python train.py --n_layer=13 --d_model=384 --n_head=9 --n_kv_head=9 --head_dim=64 --d_mlp=1536 --vocab_size=2048 --activation="gelu" --norm="layernorm" --norm_place="pre" --norm_eps=1e-05 --positions="learned" --qk_norm=false --attn_scale=0.125 --bias="none" --tie_embeddings=true --parallel_block=false --init="uniform" --init_std_qkv=0.0255 --init_std_o=0.0255 --init_std_up=0.0255 --init_std_down=0.0 --optimizer="adam_variant" --lr=0.000764 --lr_mult_qkv=0.4 --beta1=0.9 --lr_head=0.00486 --warmup_steps=238 --schedule="wsd" --decay_fraction=0.739 --decay_shape="cos" --final_lr_fraction=0.0 --batch_tokens=65536 --seq_len=1024 --doc_mask=true --train_tokens=384100000 --steps=5861 --dataset="wikipedia_en"
MLP neurons of a small language model. Each row is named by its layer, matrix (up: input weights) and neuron, and shows model dimensions 32-223. Each number is 500 + 50 x the weight over its row's rms, rounded and kept within 0 to 999. Numbers have three digits each.
Before each neuron's rows, "fires on" lists the tokens most often at its 100 highest values on Wikipedia text that the model never trained on. A number after a token or word is its count.

fires on: "t" 95, "int" 5
L6.up758:501484581550462609433501496531476431455497529511535491454491495484478576481504596540512532448608446628336506400375484494448492474571540508455502527542569457331537519390541512498451583438491497425504510466443507484470517553481439480602408540436489516560554457540549473554557450431527555541515422573458547591496593535495504629473481495474507479495433511442537513551576534535414479546536521436522468479558455455575380581477534496454486459528499427492465555475546474540554561445470451494505512447502454472423527451525518473471533409429650441513542587568549469548437462504450498528

fires on: " L" 19, "-s" 10, " l" 9, " H" 9, " s" 8
L8.up187:455541548525544499489543529467453451522515455555511557477533528498468549532560524404444501448586486537484490428458482437468514505494501457648527507457531509495474529476524495533600517529398510488538512429483475478477466501495428514598519549496451506537479544567544517573478533443523386495507562460503558591464544473473492468442497514502429544410458513397460485415525508542485500612482491474462414539539504452575476515543525525507472453552591438434529472482437477512510497405534588476411429473487504520483572466494521443525460489552682505435533527535442481511600497549521490507

fires on: " by" 25, " at" 15, "\n" 7, " of" 6, "W" 4, " /" 4
L5.up286:572513548528507458538525542583472486493474489460519545414484458525494516500465588589505500575545501422474510430522529523447525486593548465458472500520500421442411505528476488543556498522494531492471505520569482467529455443480534396484518497529606487549488425525603518513535521569457513475565469465464614492458428493399504461528520486425576571491494504622559533409448502533554573432455393438413627554578465455441474521479402608462507420536452478526426497529550530536579528485524495417511518497500404521494618495463340488512448521514492440472465466509642638535515556561506551422

fires on: " " 74, " le" 13, ";" 8
L4.up429:501375558504474568599520402507564541456554456527519432622573463506460517500561436512557609495402553565479389483425494510496600567491490547563489523504462403518538561547445478539509482452462517512484561529526491510493569456485442558592456559468427475563514419475478455470538513489432491531484428514486536519499571425493472487499469583475471588463444455427437421607565496522458499487520491437581443472558516407485425391484481628522552488451508550415614585580478460490541497484436602437493458521469480453591562555576482545518426515454549509446578467510475406504609496515481500522

fires on: "t" 22, "et" 21, "ow" 10, "at" 6
L8.up804:477456457528494568483478498441494504580431514465525510580585517589514510525530509529477579470523454630439439579469522543500543502521518461495545558607436399471511530437461490474527580508559602462488465529343489511509507456459514492594422475492381447566484451443511301553545404463561473498496450534421565531596607413482508551498427449550483447476521503435530520655588521559448454543541527443609537434490445377512416500420504539496533395547527433476547483519525412487599486499567520500437427472472468503536478461596504423476469366486505448506570629499542508501510422474508486485

fires on: " and" 33, " he" 26, " a" 25, " it" 5
L5.up661:408505470520507575536584410512606455475607451547566468531540464483485502531568441418546503451488530482497385505539488593559550432491501536580481537466529473512517592517532537524513475553428491464409587494505513494445515452478388556455514524429416513491442477478396561437602464419528482535549522534546511508484528482490454456492441564528510533527455451431471455546576544404536540484599467459652465445565536498503447438444481548545465450500484524362632466511481482546524547490541502554464464405479596508518589473635530503529504528447426486439535484584422541568569646439460446635

fires on: "." 47, ";" 12, " that" 10, " and" 8, " when" 7, " while" 6
L5.up236:417496512516519577601486451480415448505572455513516525574622503498487575522556440536520525488446600507432468507401478518551547475488408500581541545568532461481447487523443491528485543500458452448439517486475510530474447520471460538539450499434550454529449522502568555490480586453563523552424457555462619603452533410470516449523466573498519446514552494480356413569557548550488542520574475493434497486502466431481449341528447521509562398520486511470510522478496425545567526508393576475418350501451397538513486458514534441622449467444527502487497448484532437488510480568514508562

fires on: " con" 35, " Con" 30, " (" 11, " s" 7, " Can" 6
L4.up1115:493438551514488469488453532530499568492479477522560499530499489456515546540557501476568545450497514467462529489549558476486538564502530425479502533415561486485585478443425501556512501510454569398562484426492501470478511488469375515558595608482411362550547525463555518482533365413509544548416513571441486573394536447503486475485482517543485443464522504430548470595528520530506451582437506471514478461551566484517436538533504488493494469537462523500508477470546465521449516387522479485469451485480524593481578588573556541538469458530583478427502459571498540505521573447458545467

fires on: " R" 25, " (" 13, " con" 9, "n" 8, " r" 7
L8.up269:489565527499505606540433461488540466461548533550528484559573480512543584546542535474550582489465484455483464394467580562455528534398491459486522538550532517452577520472451478458627502396432519544495518429563479474497492507540417516545536616466476469517518510451417471605502419437476545554420462535463570393476515437490418465525493502604502446439614457445443497541564518526504610498675554469539477440562509390584579531540477482480522448477500477488468472420603455502477587513512513571408439435470509532467516484552558539544489451469605480512508543578505585535534505493485500562

fires on: " the" 62, " The" 25, "The" 13
L4.up669:469553463586607513522546566496554547432565517511422531478530529448434442502473473539486466481518480421483505544557477472404395492510496525547433486446566472458478534467465498487466531502442488384536522444472498508522402466463470515594459650446503526512511441498514559499487533464647487507641538452523476555549458466379488486410490525406520525518514606405469510503535521463483560498473484590475534460585550496437519428516611448494462497591482589488493525549507415481539480576436559506565467540477556520536547435498505433472461500550511426369506436528513548514523552547489578507

fires on: "o" 27, " No" 21, " no" 18, "lo" 12, " Mo" 4
L6.up1384:464524485546543561571486536581480531499499509525479487507558486440442486532485485604510520477542511451541485471469488531515466521517454476470491475483401500396539421500575511501505547531518533390438460458494530466501489476523455475593536482577553500582359494535544502508424454571493579504492425416429493500482636520429514499473568566522587522508558418587394545420634503526535532471493455364580545562547559485493495447555515440468524528458499480474604525511503479574537532384506495426487551590436447558470464477518594509477446445431374500452536394522456536490534560582511507495

fires on: "n" 18, "en" 13, "e" 13, "s" 12, "ens" 7, "ers" 7
L8.up344:465519566483427497551510499483451388459463503541540581516574435542452562509509360512401482567496497588431528456493501515524421444418430513583487520553426469469518532504454514478447653432434515470465458415548483444472419477507463570556414455425543505460386541496624466491546470495532474560545508484501583526460565443534482488519517516477534490483496544465480482517479492413423541554569496497455373468540547491530466549559528523586537469542513550501462452588558501518509459442536558432491451497437476522592599552519509440516516468538484516512508487465469446534498487496519468561

fires on: " app" 23, " imp" 16, "emb" 14, " g" 14, " since" 8, "G" 8
L6.up815:443427431446484472502496498507541505481544475596575518544494573504559513501565461440519578373535562525534445376487457594550502521557497494530463564548530568609480524481454501551669516502525468487539554473397451545466560489537522652519517541519537492495578534515401501453470476477557418509466411542564447409520571456471474593490515483473528420510515555459606478593451542520477577519558539474513520466561549477526499462627482447427444471574545442439505471484496482515415515550469500552495483494509509497511384484485486486603467441441476501552528619600571489491512441462414475591

fires on: " L" 42, "os" 8, "th" 8, "x" 6, "l" 5, "ut" 5
L8.up487:464506543577490487535510566478396484450511515533626619496569518510571454484538524502564447461469451454476481381421471430510480500494510487586577566474547574467452452484486503528517550471456550598500447446547508433446481506516397475574512538469540493533525489485542549544596537500623446536547497507444476557366477465464481506388546501505458491404425470472437502521527530510487578460437510543403539527402513494421468506557558550565490429493490467490460435436482475517457584382460512534535514461444540515473503522514563422489448464494493389486426529539486497588539599515536561464

fires on: " L" 52, "an" 8, "ag" 7, " an" 6, "ic" 4
L8.up1154:406455532552504512521429497504454454493413530502642609511586541447490583532561510442462538522460471463478621406524453543453437502429468483521434449476470557470391498520456453448470572440534547480518481484500493425516466463547461509575504572530561482518530516429450533484375506513656456565617487536526483497403598465464520534456530481454484488453503564465458557334609536522447567409484488550540553531480437456529523530515532425524498494500383493475520523491485414544535524488443622518466452525381471525591549487552487475531468457496540494570551485582448425581569578507486485509

fires on: "an" 44, "ish" 25, " German" 7, " win" 6
L4.up257:541589577487498503519592588508459415468508524541533608410537519434403581482510380506466544514451551545356552491423500459496483481482537534490490561475529459526441610421514540471538552514412446527541509446457468463452466505534514479538563581481455494446487538534508543487481611506519404580545515485490517576616485503506459483532546589484481550514353555403446494500661478470528488625550553494526513430486473484445450531510552520542575509468439423495535533414531572525585550580491516496366500546494491531477477540508494373518432473487472434469519492445471460528531539551461607556

fires on: " " 17, " |" 17, " –" 12, "-" 11, "==" 10, ":" 6
L5.up1160:555486534497458431405511425507611542495538506552511545530572489504526540521543497525519436384520580504475539423492441497423415442578420478432485484496538590570566498552468430533445487469539552548648405368457485492488536498510497442513490494438456502545377528475496456420503486497505543530365479492467492451442490488544476463551543726548523545471551467508480475426463531479393473426469508424501592548512516528523589482465445548499483488558495507558463583477506432500493500512537544498511499448452546533459455463458509554543510432588579499500507480402529525472518546512429575468

fires on: " also" 18, " name" 14, " been" 8, " was" 8, "ase" 8, " first" 6
L5.up818:509499538519384548470502455514525506523502466622540464557548432559485560508569516540536523495440597434499501491477471476524449476519465527506484493547497442564548380557410516578572502385499457461539520467427502428498512483449512461450502451445409465561524415479480405515409491486513557515409490513498481482437448422507526538435486411498511414494642409608494476538470539504483564527545452351500609495604469453505563478437434571449465513584537564454453568546575402476434490542512543422429502386442451483545482506502542565517497505615405500553529490533568582439448556570479515585

fires on: "-" 63, " L" 22, " the" 7
L5.up1106:465537473531536545505495510538472433486505509488517550491524527471450458519470610491492466493613466460429487425478514478428441471476531517509485480458548489476537520425528478478470547497521494437537484372541523493507412492554410537602437627453540530486524482549433566515513440435594421524613522532544473596557469511434503486429493506550458485475462583432544583476582470554481562511456552604567516516627507435515530526559535468494481484566462517430466513458506396535596476535423446532500469483447488525496519501526498441502408425525573415449506532577536500519539495574480492511

fires on: ":" 32, "|" 11, " –" 9, " by" 6, "ced" 4, " •" 4
L5.up815:566537537578521474399461515476500506453548512502420545588535402494523529509516485517517460441447572489527602492456510583452453490546451505517462526542549505450516506487386427548471561575503507501567414390548491464506465464435518541575466526509492500506446480489632522441501535446548501563422429513487465465480553428433482480390490512427626517468507517455488464500395475518374461516543424504477624517528525500444506478587534474559490561593521550495397516580493466511531529490551508408524462548484619550494470550515467477507460389488569543488489490524545597404534519495459540483

fires on: "inn" 13, "ott" 12, "te" 10, "il" 6, "ell" 5, " had" 5
L8.up851:501494490512519582479532534429543506478533441488501476573574466434502536502507397474530457470534509617496612551477527494575506485461534552410488503439505433480566524472443536493439538487526550599482442471420494437526468442509536474555457501475448391588449491546497359580462568529448478493433545528452476481561453485435475557598580539541504455478482486541447504532547493500496476600481472499423602462571565509620470533460533557551579512506542404450465486521564433517518521459444498524513523422380423490522559574506534531458377486569473471464492571451486483600496543571513546454

fires on: "ly" 24, "inister" 14, "ate" 11, "ers" 5, "ement" 4
L6.up1045:520580555439507420455504556486502511511568464482517452538510424440501555528518457516503549387464489612442574507447512513545535445453381525559482533563454519401495580549563490519601504516547501591516482481519489494503421502459624478428416522515471468483505411430492461490458582441512506523441545484491471469447502481527519420552540552606625533488481523411592512413378526481404488581528451368399489563515502505491476550477488562488532502626534519542425554442451494552607549459562503473539480525483518573449493417605468536499481574462497475497503475487488556418460490494427453579

fires on: " n" 57, " (" 27, " In" 6, " in" 4
L4.up223:512525446514529517552459529544478432466490490548485499431525475533414498494514527441505501593553486418537472489563457586421522505453578431481465505507581328522504438384504480512485527527428557426443507420619454432503446471502455483444502532484651484520536556474560600446498459429489466504549575462566572572496504541482447492472488454387543558442435541429539510537512515518501520567483501498452564543547534499521520481470504505450488465507544483443506423517541559470513497534520479520614456508488486503607546455440408462455473509527443534460581447573513607513529528523471541478

fires on: "et" 33, "u" 11, "le" 9, "ust" 6, "d" 5, "at" 5
L8.up273:473487490455481647487442457444518462529511489560557517512499506522514454513581503473526516460410504498474417453442454527445479499544567458544569611567507527578465467441480542578492611563477611515475468435441474528457465544456395509560574536526509502539381481553472495519522461521525488504471543616466473470508561523536487527443515525550472393467536410410492476559541540536543529568491428491533560483518519455461460467527533519504564435518508512570488455462434471541459507457526568597468470455428534516418427473581548499480518375489500410473535568572464415525511446496483574527

fires on: "m" 49, "h" 10, "e" 7, "i" 6, "n" 5, " s" 4
L8.up1232:506447543505556437495495517525487404526459462547547442458529546445404568542546381536486525576509461507489546513441454589526447455499528426530516497460470571425474466456475529496501527583520557407527451471506490461453507480476467514533449509478591588536428579515618517471520499535487467563543576552555562539514505489445490491533561499439475500478510558520484512394449507477514431480550488472520402477523563529431516451537472534488588420448560488445579429465494580508524459441551498494452547486437530597617542535541409491520524487542520467489522460497402395588579533524476553495

fires on: " l" 34, " is" 16, "|---|---|---|---" 14, " " 11, " between" 7
L4.up630:480523548524535610545518593526559517490504445518501516561603535484451480497549434451478450491487504571430470407492495497541548492508524572509501470528425447511496539506443465514501473465571507525499511522516490509412456504497529567578422549378485581428494498502569581516553525394523366525567547500568523506438487473456450521480483503442488513524515550480478463458527506452576546488591510405647416484568536529561499368456508553509541497534501581446664388537486493572594544561516511505486496439500503470596494531560477476419395481486561521464512540550369529521523550577520528566

fires on: "our" 22, " one" 13, "ver" 10, "ble" 6, " pre" 6, " re" 6
L8.up697:466486545462454459518493451453506433486544485642496625554554476531434500513594446576557517491449595498453435438483493433469460515458464515582504485572586567557477565503379491545407523436383561448513433405526512508502512498483450517498500479521475461492532414473426485529454509522519567579468544514444580471416497560449528487488497503519469466475505514479506523501474480545410465423539433510426540445531468446471604440507421582465441447527431546489439556460512416544488541525545526499390500521496540482486507431492529573594522448550442550502456460499477423525529523448472449547

fires on: " a" 23, " hel" 22, " did" 9, " he" 7, " requ" 6, " do" 5
L5.up1292:524403504511462526462531470489621541465548488488546452518504514507541517538523479579522538600475607496467421511548512596583540477497435565568481486489555557548558451472653513556509497586504503498482580513447455449537450473481412573450488552557549459535551473567515506520609401465483524472507478519556464451512520517524436520553608550450548550528596434426456446517447530446535524482618505587481527457540477408561505444443461547472476452514490437367582456511507516533544534452531479541601495445514528529536593461432531445559529506516440551402450530516449499581462584373439416604

fires on: " (" 16, ":" 10, "(" 9, " under" 9, "," 7, " |\n\n" 6
L6.up462:530461549549416450407501513409544490441542463405554409525549498524524411511563622448551492455524539515438494476407440511544510524593572490546453496600551463527463456496496463593537487459593551468488503456511466482567477537508562537502516528518612524414474468488532529461541422423472512524342402604520377413461455468475495544470401497535603460472504446496599549553505537521543591451537421508439550499541450489582507522474397554463428471543501541438485477507516470529481583490545462523556410472561478512502458453510436512503466439532458527504470518512522534561478501493475374577

fires on: " " 44, "," 39, "1" 5
L5.up804:413441576470521492548579503536510498418513424511533504511553506509449503510495397498569490453538481536483504443525507555541523549483580559465440516487546410503554582557418418466512504493439542493497604547461471447436483417455558483504438513521449547522429593464522505511500463453404485547480471462451465462447522459444452460528488617504442480503468431429399539606460511443498459546463467480484423477481539541532455462434436573485508532517529542590492595584554498478432533442448553532482506545500538537528539541512531562492482510497577571484569487541366395488563535463478499510

fires on: " |" 52, "=" 15, " " 9, "==" 5
L5.up1047:610518523454524464466497556533538499423489532575505586550445483562505617469474495489553517454545482565556489419443492471468515553537412494479470488485555582411558466432435469528510496453416553513614446427605505523465489496409499459505529518503449466531513609519492514444585515542530495523441542544486478451390520531514463541482562603512570560489482482491481502436434492460406470469492522450541531451534416514533492559498503469546408496492591517543460578554499524513516529418641497416518565527470564500487499539432528475502490521539575459531439544481414644522470585639480536477

fires on: "m" 22, "at" 18, "t" 10, "sh" 8, "h" 7, " of" 6
L8.up887:516497501576576521544535582469457470477519495500487596514565451486555519482498501550489551426476438539415446421503485544564511438538540533581487523429532442431563602415543482506534530529518508557508535490430489516524451567514436429517498567480530412521477484508523538466455541441477411521527453547489586546484473419377533528429487509569570434505533527381570468511478517500476487523500511439459515527570461446514508555439478538469454461510449378410586471550490549531491545477505544518499430404552459495496604528517508477507501502472502552463472471529507581497533554517430352556

fires on: " L" 78, " D" 20
L6.up1224:446470535502574514553419547472490516517476476501525498428519515492498481503551494441535529537611389505459464352422455419499515511462579492487530541472585538465474542527508508514565556464507555503532499476485454407500456488506465474556512560432563518495544549523435519529505501472616493541639472598540551522462484462472474510483490473514493534438482488362512481478614535578588546498426541471480532444460462507444468507501521441510470446549468441433526405463538452571531534510403457494502499492481468492481590550516474453460369453445609415415541564524415417457557491586483492518

fires on: " " 29, " –" 26, " as" 19, " —" 11, " -" 6, " |" 5
L5.up263:477423566490517463495479528478530617465536447500458555504581511529490453494479395601557421515559539530429569580609463551471546590471447489439490528514577450517534502492456466505423539513424558515487435367483508478547382501471540415528445526420442524559424442501489512538535463501533497514510456449527565599500477481434504499501596628466545540460567511505437575520459535449399479522426429468519529509440529599497517398511551560482527501555485533509447581487538466528508499500538638439552489579421477510576502448502513496539466516513487580495530439530520519452523439581482638482

fires on: "ore" 34, "ange" 11, "so" 7, "cept" 5, "ale" 5, " no" 5
L4.up849:461471498556518538413488420423453544502497474520521456450492513462556435500499547641521469559488386526444469524479462404591512518442370530471535574450485495413499505448593482568446552574521448518462469503467463458497482521447507423513483455487453539551395477476593419566543404541479584464464507531444548445494499534522520490523542558492549521482491430553398464569472534496512496552488460444492624508504510419586503501488462487496527566486510523588463572477525468500490564484525411394584522447457451464540511433484562477434468434509545497501512453437452418507434411517494462444

fires on: " football" 13, "ese" 12, "ican" 10, "born" 9, "ian" 9, " American" 8
L4.up675:534527450641312521427486547543563435448467449488518587429491518538568501525541484628519526520542481468455550541529476525510475459491524466390456512548564463468492539485498515554433479516475586555454500427460496495521537415490562420489439472524522503610558528448503399514443508494495459506565468431528478485481419478514514621559565418478557664514540512407453437556452493486470470470430570475419626516451505492484475542481531498630544497539462506557386526457556501483579522574559582542523464464494451512507539518558498483469480458577473515533491504529451571518470512536473553496

fires on: "ate" 14, " direct" 14, "ouncil" 8, " main" 7, "inister" 6, "oard" 6
L6.up1402:468494561512455580475572553540526523430553455558507432492523461506504498553540425459547504407515535516439480469446433499630514466520408527493470513531438511575502556523524509511532565424439485435485454455554491475417349488511587478462442455443420553498492417483468434464514513490475470478499532558459540422497475483519429458478628628517612535496548462503495449439490545498415570507587478391494551479569462493437476498500524581509552612476448518568488516517446508557534518523541507438551428503464505511546622419496492532519466512477536535551430536439477428488454496473510477487

fires on: "-" 52, "h" 8, "l" 6, "ith" 6, "–" 5
L8.up766:442573469620505542500518523505498291507453516455460452456479420484498526476480537541442557538523437574389494472460437487484515413419506454508460519500560549498466560481476502485511597576514501530519521393534457474539397475487538469540478503483506518517551573501546428489557397544446556533559525449479517548528500491531457546549465509494535514462477533432548505553583488476452454487531524507520487530577571405597561458541463543542634485452486561459415483549537414502479478563512547479512402480412504602542612456570481421563514503535497416518572477484505424529528498486506499517

fires on: " (" 72, "(" 9, " –" 8
L5.up147:555516596549407461514441515427491510518512475501461455562568439513517510510502524515493481457536528552484532443477542517482495549525464456491452534551528482520496465525396446525467493390462580503527406395540462465609453456544512526479530532460565475474449482534550587492485494356528517555436450504547534403430504484468487555455469548474619470477593476570532512448483507551507553465495440581463592558508429485543570456464396578557466481566477527476445556588530509517517503496534503522537430482515510513561414500505506566571461428540516524516427520498536612433516531470460526495

fires on: "'s" 30, " the" 26, " N" 21, " Ind" 7
L5.up1529:504566499511547475515558511527521554475546483478451534539524521477461427505521505574527527541543425502481516495585536447414501557441558561574433502545554540501476495469546454454466480580424557411473482500463492463520409439474499500661424581551464577524559441560468589534510468491613468536641582466595494603459548460409483432429521508438459583464508581471492527581583484453492427588457493534514509434499664524471566468496596451480504528532495561502474524530518468457513494495537517525570454520469546516490524471551476497524492454547525462365528439549390536473462541492459677520

fires on: "," 30, " (" 28, "{" 12, "ers" 7, " is" 6, "\n\n" 6
L4.up763:484449567539512482479526578519473522456458439558534435522590545535434508494521525526525486464573503434462428524484444525509510477592559497631529521533528513504551463586450440515536520497509616458513528456507544498492461503473575488405464478411509524477499541460536438521481523427469542454487495526466512429489380455414591525538457506482567410482510535471510560453377526479512526425480479479396493511514461477534517489490472591428423522553534490518441506569484471530556473421589490507517490520433502452509474490588420531537536480563381485605476520542517606511498516451496459555

fires on: " wh" 22, " No" 19, " no" 17, " Wh" 17, ".S" 10, " so" 9
L4.up366:444428506463547628537490502490488463513480481477512436530604511477512533522547467438514497473576492457542453427453397481540557458558437538507540495483430489443486400514569511471642523516613451499554485499525486447479476498465544510541556503494528514571452483510557528435393559550544529474482422586424552519415535531480523500589470492491539448510520412522461462393526515546528585353513477397505498517492516458588504399591430507496448488507558486395586519449550473513465550513462499459535495497484426492502524574493531533506513531528497442498549503489492454444458561529459415525

fires on: "C" 19, "c" 19, "G" 16, "F" 15, " rec" 12, " g" 6
L8.up131:549418498349441490585434521524499493506489467517502598540497522521540512524584472461474545503506493505554462521460528536503411555425509461476445454523546547493444486437483495481557492551524547452488478512513451482569605540497418634500521609483548453552568434539490495437444454548535483496466489573507429574546541386535390525572533439471474483482488490452475478517525513514426609505516483536451435529571592393517496483506509446586471445580548466492466468454523488553450518457526565519433477443490423492499472381508517522620567460409458476386463503546558504513485464432431450499

fires on: " of" 28, " by" 17, " to" 17, " the" 16, " The" 6, " from" 5
L6.up31:482537504527563540497587492461625497536544505538510572488523504425476518485500485467520500432556485513561523510561525518462435465520549569572423463487483464533413584457429494555384476525513460376531468459431500480495420389446465551637587537439487502537488440473482556503518436456591495541605568547552526562468439430432508450430489538472528572512570554451540482439530497459496503497524457534508537432526512518512516459500430578541444438565444498509517546586449462560547498485580549496554519434457535448539517380491470481530523461579524356438522479568576549529533565562447561546

fires on: "hen" 15, "et" 13, "S" 10, "sh" 9, "t" 6, " and" 6
L8.up519:477515513449513487515508575495455494509513454496656521477519433466513576500546525543509570440507500424485466370481481612501485438569501513500462554528483512445445499516540519543529499440486545547527546440401519473450467461513430530517541510511542481596495637525519530456509452483481496579484612569514521562584434524420533460486558488554487482477509548434549509476494491459478517532534467432486448423497504512603549488425536494401502457541485393411552463539517556520555600550462556497391542415515559479504541541532503416527612497420466478494552505527502583540510504519507510531

fires on: ";" 85, ");" 11
L4.up23:449481568483504558513466523533586420453527499514535508522570498451473505522498476494565539495500533524390509478468513513552546491519474509526463549522449443483533480521438468499488551475384430479477513482456507518507503499427531543553451515457479579492534494524503467453416485535476472509532460509530518555560664467432472537475456528436473470457541501366393438544517479483389550519526486465544455517524527467548476336498554504568665474508507524476487557523513452474526489525421514487443448520436478503653475571534490540499421495522487540555573488511517391426474536483498532485

fires on: " det" 25, "t" 23, "int" 12, "att" 11, "tt" 9, " int" 8
L4.up248:538392556528423527596403539498465445503454550581540496472543482505506529488571558526507513456568466543436458398424432525502426471546549473537478558597487575387504586519506479454611520427537543459529439464426505489523575516544513499547523471448484482491531474525507393507539448479511463488456500657436529504529469505515472615469468508463461372477490506450520532556456516573462456465491530437594503454531497460537418550521522537509494484526506425503505541491416482521448557478567549523487527497420475461483494471552531609434583348474571469539472542547609506595560459501463515452

fires on: "." 38, "/" 18, " (" 8, " ro" 6, " k" 5
L8.up379:599544519496501434475483483436529542487484499488567549480504535581582571544523592485553577481506542458503499455530490414405547506501577492512477503585550477463517429542444419526469417524621542481554536529482457408595515437429434514424583430498496464617443494444512473547463480499454558556409530423499579426482428497454503467479519558560502456376492566581435526496523556579479484481539500506449589476547491468496550499368466662516591445485516418459457491415535434521478518460463544480412481475360354465537481506459540492577464422488532486505498516462633568560500446564497498454

fires on: "." 30, "\n" 19, ".\n" 13, " by" 9, " (" 5
L4.up1413:546590503548450548530449588521394473429486429505519527459544497523450472492476486493490542625507466411493551468559535631399472563546541490433508518491543399391508485574482499510570471508449572435387557458559490484507428437469545353495494574582538532530493557497501538504460562514449446530551463468425560588447503522422542502552489488540568537483490625513501512473400478484548546522491455417516567542519472450518578450441418526489519463482416519431365462513537577530615534478457616447524523436421429558509566493558410551529451472520489519474522412542525615482427564556531512545

fires on: "-" 25, "\n\n" 23, "," 10, " in" 7, "duc" 5, " (" 4
L5.up790:529590515559509457423549539521473542423526475555528497477476526505462489539503563447535451550562437418456426427519433486524532504427541486613499535514606542572451466360499448511455537518456479478424598561574458474489492535383556515529539462465520513531571573512587502491523463542486518491510577399538428592524510559475444556500507434487526450489484525505495547556555515483517567507568531490415489451575581500535560513494513534408492428459624537388462386603526591578474507545469532543505469421439542536459523382489466452494574430476562403514480565534491576553448558494460437500

fires on: "H" 33, "D" 25, "G" 10, "F" 8, "C" 8, "R" 4
L5.up167:546507509452437558579395448481485419512452469529527625496508472529492493510498515495489572474533480563523528512508496524496424512481521437454457497516500486451437524508410500509457533482590549438477582409524491491489544425406503636583593571526526438577598465526476520448490472549561476546568495505506513650470546523425433603502503484488502553461512473398442489507497549528497489469500449512488509507573532503509501370503548488565527493504483378542509502431544457514487506559583624467568496501517490452540456397515435572544509486426454459411523476587473610527580544529509444440

fires on: " pre" 23, " one" 22, "if" 12, " two" 9, " three" 7
L6.up174:497491580539432603556507367415528411448500495610527468483536457492444520524469495496562551530527628498443534408509517481452540474473558479558489473487503447509529526566514489529488524495347461471540519509583474455533443441552443468485511447582485467536587485458498413492565539496556503568519486520504531460473485458486460516546469524527491513469521417556443495424521473504453480513504490524514570476534385382474554486475432555487521405464410489418501571539463403459438505474559487471436470505485514479477539454514565598500487539477452491549599447489571446597520553562440485547

fires on: "-" 36, " (" 12, "′" 6, " " 4, "/" 4
L6.up1232:536507485599494470374502448554479486450525485525437452477455477509505496528498542575552589479507550463457561504429465470414514446495505509483502539522486566462502460477472495606491539454502493487538577373516462494528526505455515472558561511510481475528424589509577449485483486477425556526456508528435517403415447485441453571465545514575544513449479585591554513596461524519502394465528486459459531507535553471430548580493543596524474453512537509488444471490446386576557520454532506449457496438466467461591529427457485384547486513599518497481391515484525595581589466553451444411

fires on: " ch" 51, " Ch" 12, " l" 10, "|---|---|---|---" 6
L8.up1102:487453565499499570468496575502588541442532458514486472526535500470511512543561453568541486477589487497449454475466453437536440517435501513518469507502506539420596528398558471529596543462535553560443516466471454422430538525543511566519407528366459501487392537523566560569617522563491405539539560541630533512518503584483427450570526543507481552465448523423549486443452538461560555512521522454614417636593485491475401462482535558485502496542495505385515455501558530504585499543523487484453499500474481439539408455540461411517378419463532587462460491516432504464530528489507496517

fires on: "ian" 46, "ese" 16, " German" 8, "ish" 8, "erman" 6, "man" 6
L6.up797:497634492581396528477504565497488433464440486580555615470468408481469537507499478594515504468534522538490567405532444508456521488494589428406450559499602456487487513481559506514417594522429577594529520373522475473473512438500569436511403482523499537552554549541505501582487613480503415545536570365507554541575525537505473468494621533469568533501424524476469491490522513535448475615464555488475552540527519524462408536452652476557458452433516464488507511541573559510570496526540477530509515515511455482504460551487470435468434528534561536482502561534513553534574433549462642425

fires on: " l" 47, " L" 22, "L" 13, "ical" 7, " The" 6
L6.up211:462468582513472623519479596506551430491484482504532500467548461443533510526559513553499498485521487454441529533502476461465453476510540524426480525582495556415379462465499532481576541475549481517532471505429487481486481420525444525614469580469530546444517466501525524549457468466602489564636489537550534598523543526511472593451536496432567513485561548448505493521542492491511580483454481444510500426528504538540463418539562442497541520519532475539569445399478447507563519578495488482534499503493593502572476493589442425463495484512501537433527559522450469447513592486496556506

fires on: "," 70, " " 29
L4.up916:495458539495580493538565459488535497443556405607524448658521437491476433512473517550578544465462488553458432393468532500439575521479456502576484541473580424601559594477412437532457506536410500450521617557605507558519429508445499516524401498469444541536471507461447468581531471420467572478461501492546507437471532415447430532500535582514477547515505458461447529667453490478433523573501427478463435448516529527548529439530418577435466423464586552447496549561525538544483578490529520482489503469462563515535584467476475560488449499458546527528473493511439462544527515522458491566

fires on: " " 22, "-" 16, " (" 12, ";" 6, "\n" 5, ";\n" 4
L5.up260:481552483529501485457550465531556559444522484504491509434525515434481566504487456511545534409574636463546552473443466517488484489489543517565462481498453533452520598497519440539493586414559473487427503471545507442569467453493517472524611452475500495549455472523497536566492430455474522500514540466461463533592458455458467566498505428438482513441499588513460515527523485471500485566566474482474595503557511440465459559479475625461455503607491569569464465583478364556380563509620531456461502470429537369555485500520560445502497500470412500529463466528565612565517490544479476486

fires on: " was" 29, "|---|---|---|---" 9, ");" 7, "ase" 6, "osed" 6, "ation" 5
L4.up899:488498573482520526532501521458563493527491475523418454479568459498482480480534546494532478450506501573397514477440468420507429506564419534598481513561483505450471443573450438497494549386562465498581488443459532468471449513497580492509534516458553538476386417521562466467386551497528511482421419539398487469403446452478504520456415494561583443511585559609432576476530521547475548540522414384497519450558500556593482472528402532487508542473577543492433537533462449500458567563527566379512491498436369532526465493543461475511539455532476468623509491474582503444464596534529499498